{
  "hidden_size": 256,
  "head_dim": 128,
  "hidden_act": "swiglu",
  "norm": "layernorm",
  "norm_eps": 1e-06,
  "rope_fraction": 1.0,
  "tie_word_embeddings": true,
  "parallel_block": false,
  "init_std_qkv": 0.0414,
  "init_std_down": 0.0,
  "beta1": 0.9,
  "lr_head": 0.00888,
  "warmup_steps": 200
}
MLP neurons of a small language model. Each row is named by its layer, matrix (gate and up: input weights) and neuron, and shows model dimensions 48-239. Each number is 128 + 24 x the weight over its row's rms, rounded and kept within 0 to 255. Numbers have three digits each. A neuron's up and down rows have the sign that makes its largest values positive.
After each neuron's rows, "fires in" lists the words (lower case) most often at its 100 highest values on Wikipedia text that the model never trained on; "fires on" lists the tokens most often at its 100 highest values on Wikipedia text that the model never trained on. A number after a token or word is its count.

L2.gate192:125148129119142119088117136138103103083147099170170118143094099155141139143129152132142144097139135101144118156145108128127097130140102123135126109159158150119129090138181089172118116132119114149161085144153134130086108090138152103128093115141088147161150112156114145120140150133161115104140115137102144164113148184158133149140160107106157105156090144155150132166109121130081113099128119120166107121170138155148133133111125158109082098079120113165121087119155179087081148151123141172145141119096138147134161139084125145124109097139135148140073075139162104123114068138078086125
L2.up192:178123153111123140137108129114113110076109127157130119131106128123132165128118182156116134098125181136146086086118110199159133113130141136146110102143124145124099138146136112129120098122143176129181111139147082126125092072091170135137146120116134165144122112179116150103144146156106153115131176138110107166114135075118150143132123156157153117109105080121175131136114131132100114106100080134106108135136120134135149171133143106131097086146166123110163135156137113104129105154115147157132098117113100111142122153103111130138131104110131138126108066121145092136105143129085092103
fires in: "one" 50, "six" 11, "eight" 5
fires on: " one" 50, " six" 15, "4" 6, " thir" 5, " eight" 5, "3" 4

L6.gate142:147152180113104131106114132134141140140125107132115106125139104154154162107124138157147086100124120129120114140130148103162088118110118128149120116098103130122139126162149126134136124140097163140122176144154134171112161111156113169097128105147093148132163149119144133133121101173107069128143114142094113142120186130100124153130126146146142113117124198188126135107072126110130136090101081162112137112165152080108139106124153109143137120134118113124169135107103173120113136128134139149104089079065131117106114141171129177123113129137137155122111084133128132099135126069116131100
L6.up142:130143150128093168149119152127106119122115178090085176150106112119140132098157128150180171132126174174105144122115120112142129108151131147130107100149124188140142134139124104168088127188130123137115102157121161094111158132108080132102122095147155145118134132124149152146152134134120143151127074124154134092150148103144086125161119149137096085163143152087094147146142161118095134106133109145116091132157142110121100146140164149130140126124141091106150142132100139142105151113137136106120089113136131169055128165116174149131127095096138115122136121136125083125159150101115115093
fires in: "during" 61, "of" 21
fires on: " during" 40, " of" 21, " During" 14, "During" 7, "th" 5

L3.gate53:134145162103154135113042073146098151152099107116107176149117125112113115126173100091111135137110133163185130132111134125102173109130107146108117105115113141181101118114117091157111110130129091133147147132197106114078127113102122126102069111151119148146142167080128142130124105085147129126146119154096163085126152155138128128179130130136083082113107113159154135115113115126140103146169134174133130151110130143111166135117151140138141125127148157141140128142109117087123111119123142157141136120137124119125139125141176126132149136139146146144120133126131114110114105119094125110
L3.up53:163144152108157130099082131153139145162120124150113149169170066110106163145143119079124126126089107140131175130123148177097165132094146120120132133134158085117071113120107080125152091117155119159123103115132094123127155095096134100138122106126127133114151154103136109105164143099143097099201130125158133079136124127129128148167139109087101109123097143146112112132141131099133096140162111183146071142140135105107126122140114121142185137169133166145132120125150114115116128137100154138122129126121087115141124138121126154114172141176138136138118112140161124147096111122122128141
fires in: "on" 82, "of" 13
fires on: " on" 83, " of" 13

L2.gate209:114145172137163123090110132092135091151149097177154121159104190171155117122133155113127155142131058125118131086105102139141176139099153106157136086104091142124117162139132151118102148091138121060113137115096111165128087097107133109118160145131097146132151152150099154107148105144129143120116089147149097098118094164093123119122165143175125107098113109162163132111133135156146133120140152095149119127158133106164143110128120143116117116126113164164128123141174092144107121164135075141127116149151112150137163154091093133169106100102133155114165145094130116119144104166100131150
L2.up209:100143117114134145098108123156107123168105088198132095183140143197130126129115149104129162108139078165100143111128127147114157148123156082165144073096117124149135157117079130130133123147169113115101118146138148118139122126100172098134149136091118143103107177167103154180156164097140106133122114114100077097154107137142115149104181129157153133139149137144151124106113153134092153112102114100128100132146134120133118144122108155143164125125155189139098144135179108168145096150155100170118105104115122142104142120110132139151111093115103156101149148107135105107147134108109158163
fires in: "an" 94
fires on: " an" 100

L4.gate265:132106121094111137136129120145130139096110156120150093138146134125159129101132161114138137128148123125108151124128106111111147114155117153109165116146123109172138076128138098100125124088150144119132148125098110135154132145143162133160168082086111115105129081097154110124146107090132132129150127105089109120128139110082128153152144181150105110145125148119131135123088143128095120187109117169119103124153145156101083156151176116124149135164141143162149123124144172114087171063137127127129120121138119138144141124123117152155127160103107135117148102161116171082155148146145096179
L4.up265:113153102106155116135089124090129180067090089134137118123175157117165148148147166157099155112126143072078121122122162122115130115152113113108155116169107167157150119148107103121156099134107147086113160086130150124141156100131182141122130114105142113140122104111102150139147106123087122158114109137128151121131126107115117145150130167122098137140130143130165124149115146172119135124129126147133109126116130130093115147126067127102112134139140143126152098105124143114141117119151110120125092101121088169150126144113114120173138156136092140093159128173147125127125136152136133120
fires in: "one" 41, "west" 33, "east" 12, "southwest" 5
fires on: " one" 41, " West" 24, " East" 10, " west" 6, "west" 5, "West" 4

L2.gate177:103153135137146145099122112122116101097136064137160163116178123163134125143124155113100152083130102109105146110177128139119154106133119084134140116118106114174139134119133123143143137108142117135123127108157179114123144131120137119103140130147115177151132171086153098119150132152154124178153120088150111103107098125106096141129097119134106105111163126141132117128120131142124123135119151131125143155122084097131130143116098154131086121152119134100108140131119103132129124117126122106084130124162138121206146137158143098143137165176158135127147102129142108123141099132134085086
L2.up177:123123148104115129083140118139113115126102121114164119150169184125127117112121110136092122133122110106085132141157123175130175119081143068105139134100108117101133121102121086161138140092144097140150081113143107136110154143098108142128146143120096194113139175123166101123156121117138123140123127123116094118090100140114136158167115136143104118110151140187121110077097135149121111133117164142124116158153129097105118129117089135177090133115134158123122118171150093129143129127132106109111159124123100091209160162136106091152140144117148139107151086117107166118141096159173096161
fires in: "an" 88
fires on: " an" 93, "An" 7

L3.gate76:132091122092108160158101132131104118074167097144126155156134122123122159104117138110107154090163129166190131139143105157128146155161129162146132132162113117137130055159156075164155105104158146141113126173133145144126142110129156119107151080115129153064126165145094106126122123072139141140148101101141146111150156111147139141126144156128121127119104107149150127109076132127093142110125127120093138093071118155152143130149145103096117096106117134130157155169152135137153101137174141123127076092120111147144148105141080151160107065137105130148143097134142129123108096167134139131
L3.up76:161137169112104129133097115106104142164128132157149148134111149088174121112112169150083129127139170151184163132124129179157094130164111133133146133131117133119094070114125114134101145175155148125104142126124138172119137116137165049136138140116099139111090132151158138124111101134135170151158121138150107123122079141127134120148122109125135117145100112108137085115145133129134153117130179149123109150096087174158110102166076157147114107099123112151156101107122133140147137120121106114131087174144111135172144133115122169151119122164104146086140178149097138112108090117136136086
fires in: "one" 62, "none" 14
fires on: " one" 49, "one" 28, " One" 12

L3.gate268:125145122106105139130135097136133134100145081137151111148153138119124093087129126109110115117125124101123105120137108142121122132097181127146136137161100142114124119143109081137122136144165122174111103221144184157160144094128130111161170146141141130116130154071117154155119121135139093153135114136121124090139120128140138147138137174099118137153113134133140137122139123137155144114117103095134111163162139138097159146161135147167152099070127087104142157096153103103140132147112122159111066130119166122162163163102138114140141140131135096141124137105131108122167144096109112089
L3.up268:121104114126138096151161155138137154111116102161127121131141121169135110178126120152125157107117156149186088077186121107127113142116119102126113130107160155156112120172158102116132113130110119121157126143123076135119119105105144099160118121114129089104132131092123135145102133137133099094148061076102123140119108149098084117083155126179059107145141175123137151135152101135107122140143118128132144110163096126101157145129167158150116105092120105134103126158115111150097151134097137130133079124147173162084116174113142149103114120158140104135123145122127125117137101129161099158
fires in: "in" 39, "during" 33, "at" 13, "of" 7
fires on: " in" 39, " during" 30, " at" 13, " of" 7

L9.gate188:157134138110140105117146157142160152158101130120090124099125200144100157123092135165121123169095127138155194121156128144144100130157135141125111098104124099094168154141126139095104124149094129158145151132171158132090123162103138109124154129136174130157130143136125080107120140110172103110107137117140122114092150164169085121179148112146157124144192128126150121153086147133137172110118157101142142103104165123132128099118127125109147117132128104115127107120088129118104118127137159091120043161111145131107171169117139110132103071099110152129152128119104144128118149122137114161
L9.up188:150120132112137119138117101160138149114147162128157152129115127115158133152141129134150137171124140101179128127083145080149104103187097151137142122120113102134129122097126146110172106108085126072118141098116091118116114152130093103135112146159123166121132106109146151148122150145074169136133134110182060146084131104091128083159138123133150142151115159158081119094138155133112105143147134075143141106148117146165116166169148131177107124146132139125093106099106150127131147108137131117175112151134068124153101188139114125098139116095141142139141088145124125159154133113131109090
fires in: "more" 24, "most" 20, "both" 7
fires on: " more" 24, " most" 20, "é" 8, " both" 6

L8.gate137:111087118092139122074090149128137105101096139145099126162114160122112119135153111126148166143140097156147104138170133164152108105134109105154128121153121105092134104146148114140077112123117132154107100138122129090112099164141155093155148065097129089097109114145120117150157162121134129179132096133135158133090097126093141115138139083148156125132151121145086145097105141112111162177141094119127112111125133134099161129129120115114098148116068149145152136084104128131085137114117117124158116179136120165147096140100122110108145133076153117109148137173154140130123116132142133100
L8.up137:140092117079129127104102147128101123114113138086109125112114147122126098106174072107153183119141167177149142117137118139127070110126139133128059099100130127094145119093145106114122098103137089150132140113116123108152092147099114114120115107153101147123128145164127159098162143143125145115139092162150134119165091117106118095141147099123123157161143152121113181131137137136108117179079111140137095085138166149099116135131107139133099140177130140134140132139119098113144122142090133138145153108122099154148133123154152137075152138099147160142140134144132127140141157146161092124
fires in: "more" 34, "most" 16, "other" 6
fires on: " more" 30, " most" 10, " Most" 6, " other" 6, "c" 4

L8.gate204:177159120118120109168103144088093138074137172144115108121125103173174143147095161142127104121126138135146130151151149132149128145102121140127191121154132170119111116129125128128128141124111106116091120097110127129145135087110133187121125144116138132122139146138142164114086109103111150144119122152115092127126135098080176131100123130140144180141114127140126132127086123072074115135151119097166144119114112136123134097112136109101150125166099108146090126120143170149143162114100121147107112120132171119102179110163141150114124132172136122174141152130064097077126121116095132152
L8.up204:164127150162137112123152144107055136075135147155098128106116078124154147122150119116121089121106142116181138115175163074132152131159095146139104115077069130161150138068168118118108084111118120156124126118110094131131125154127134106131143134071137135129150137107150149125111108106105131141136126136118143158109088159121165139111128154173138142144097171143118124130120081118149143055168132152097155166104166131115132091098175127143119097116102121148154146125148139137131166115121111125161168093143129113116158132105153111115117127129138099149104145131123099145119123096098104149
fires in: "was" 55, "as" 23, "earned" 4, "to" 4
fires on: " was" 55, " as" 23, " earned" 4, " to" 4

L2.gate12:155128136085103146176129123120101164135114138133119142101121084127103136129102167171163132128117160105155138116133165118123142141094088148142140118104128117168129108115152181175096134102133142153159129119133141142097097132113126155118125135179123100149148123142126146095081129082091112147151148162104156144134128120158121088106158088125076121119111139145149137136140140108125109141165142116137165170121141158165128118133090147180097138146161148160118124151112111178128097081104150125094113120102128057143142114109140148068119101117089108134097119126160158102133154137143140099
L2.up12:093180106132108126124099129147119173119083165093117092135172155122098114103128179080145119129181134128123130157094145109122150120094154146149124163151148153102131106136097151135102156135152104118120136113147102136124125154110148117126110151118107125115125108123160148158159144118160136080116068136129140094135125104178156132118142184115102118134125168136195106115144112203080118119143105139109155125117161152147133109135142145145135144075124148142175113122163126133101117108121134179132146102122081140092118130116122102126098148139086124105142090129112110121114100128085094113
fires in: "team" 36, "manager" 14, "coach" 13, "executive" 12, "president" 5
fires on: " team" 37, " manager" 14, " executive" 12, " coach" 11, "man" 6

L4.gate215:152187108131126107115156091144118127100176136145132153149144107154120117091127144122177104139104130123116155115148086147137115108138175124138115039159162087145119160120148108140147173135121125150141126170149118108136087107140167140135139089101157150171141146121143084082123192159125139087101100140125114134175135126151091144131113172122104149167174105171109111107091135086101098168145108140129138117173098113113153117085141106154143126114146086135133132116093130123127102137126137153124133091143152125140157115161106159108177123142151136110117102096122105108097107146141134155
L4.up215:086163143134112134076150125118090175131118130138059112130117108141140151139151119147117109116148148155144170140108093119143132090125094166109153149126114086142148180104174143096099150128092131153094158128125086151099121144125154103124159080136162089106164104146106111156118158169135144128121114170134143120119118127109138107140129133120095130140133107101114139101096134102125118163155166112120176123144152133123134185071117133118105104131147120088110133158113136191112126094092114115113166164119142114117116092112167122106134117175134116134129099118121124149108133141134164111
fires in: "to" 27, "as" 13, "provide" 8, "by" 8, "via" 6
fires on: " to" 25, " as" 13, " adv" 10, " provide" 8, " by" 8, " via" 6

L6.gate244:154145113092138098106085142082170112141106135112117111118113105119141114140103160162132086121114132135187120100151169101163143176127193155055152111106141157150104126100116118125106083152113144140138130079116135104186168109128142132129157148087169093102151148100130128150107154138102099120164121176138107110154132181104132133120102107093113143116113152123116099110126113128149113154144121151116154120127135141127130080127127124135122155122130125129135150148096161133122120130107155131145166142095141105094149128138117121085160132113118165134128158147142110134140136129145097086
L6.up244:117143140138131127150091134120122122178130134135073107156175083110133095119137148108107098097098107172148114168126125153119152157124180160164110136133092149097121070106147165068105088094142141151152125113119151118153129106136147122105128095109167160144113155102136145159093149130171148113130123098125108131122107107130124120137110154102133137134123169095151148105137139136146132113130100159171178116119116118115128102130083108124090082121181117087130149141102115132111089146125114115134150143099126075099166124130148139158113125116159111141097156151151144138159132111143108141
fires in: "of" 56, "joined" 11, "at" 7, "on" 6, "in" 5, "join" 4
fires on: " of" 56, " joined" 11, " at" 8, " on" 6, " in" 5, " join" 4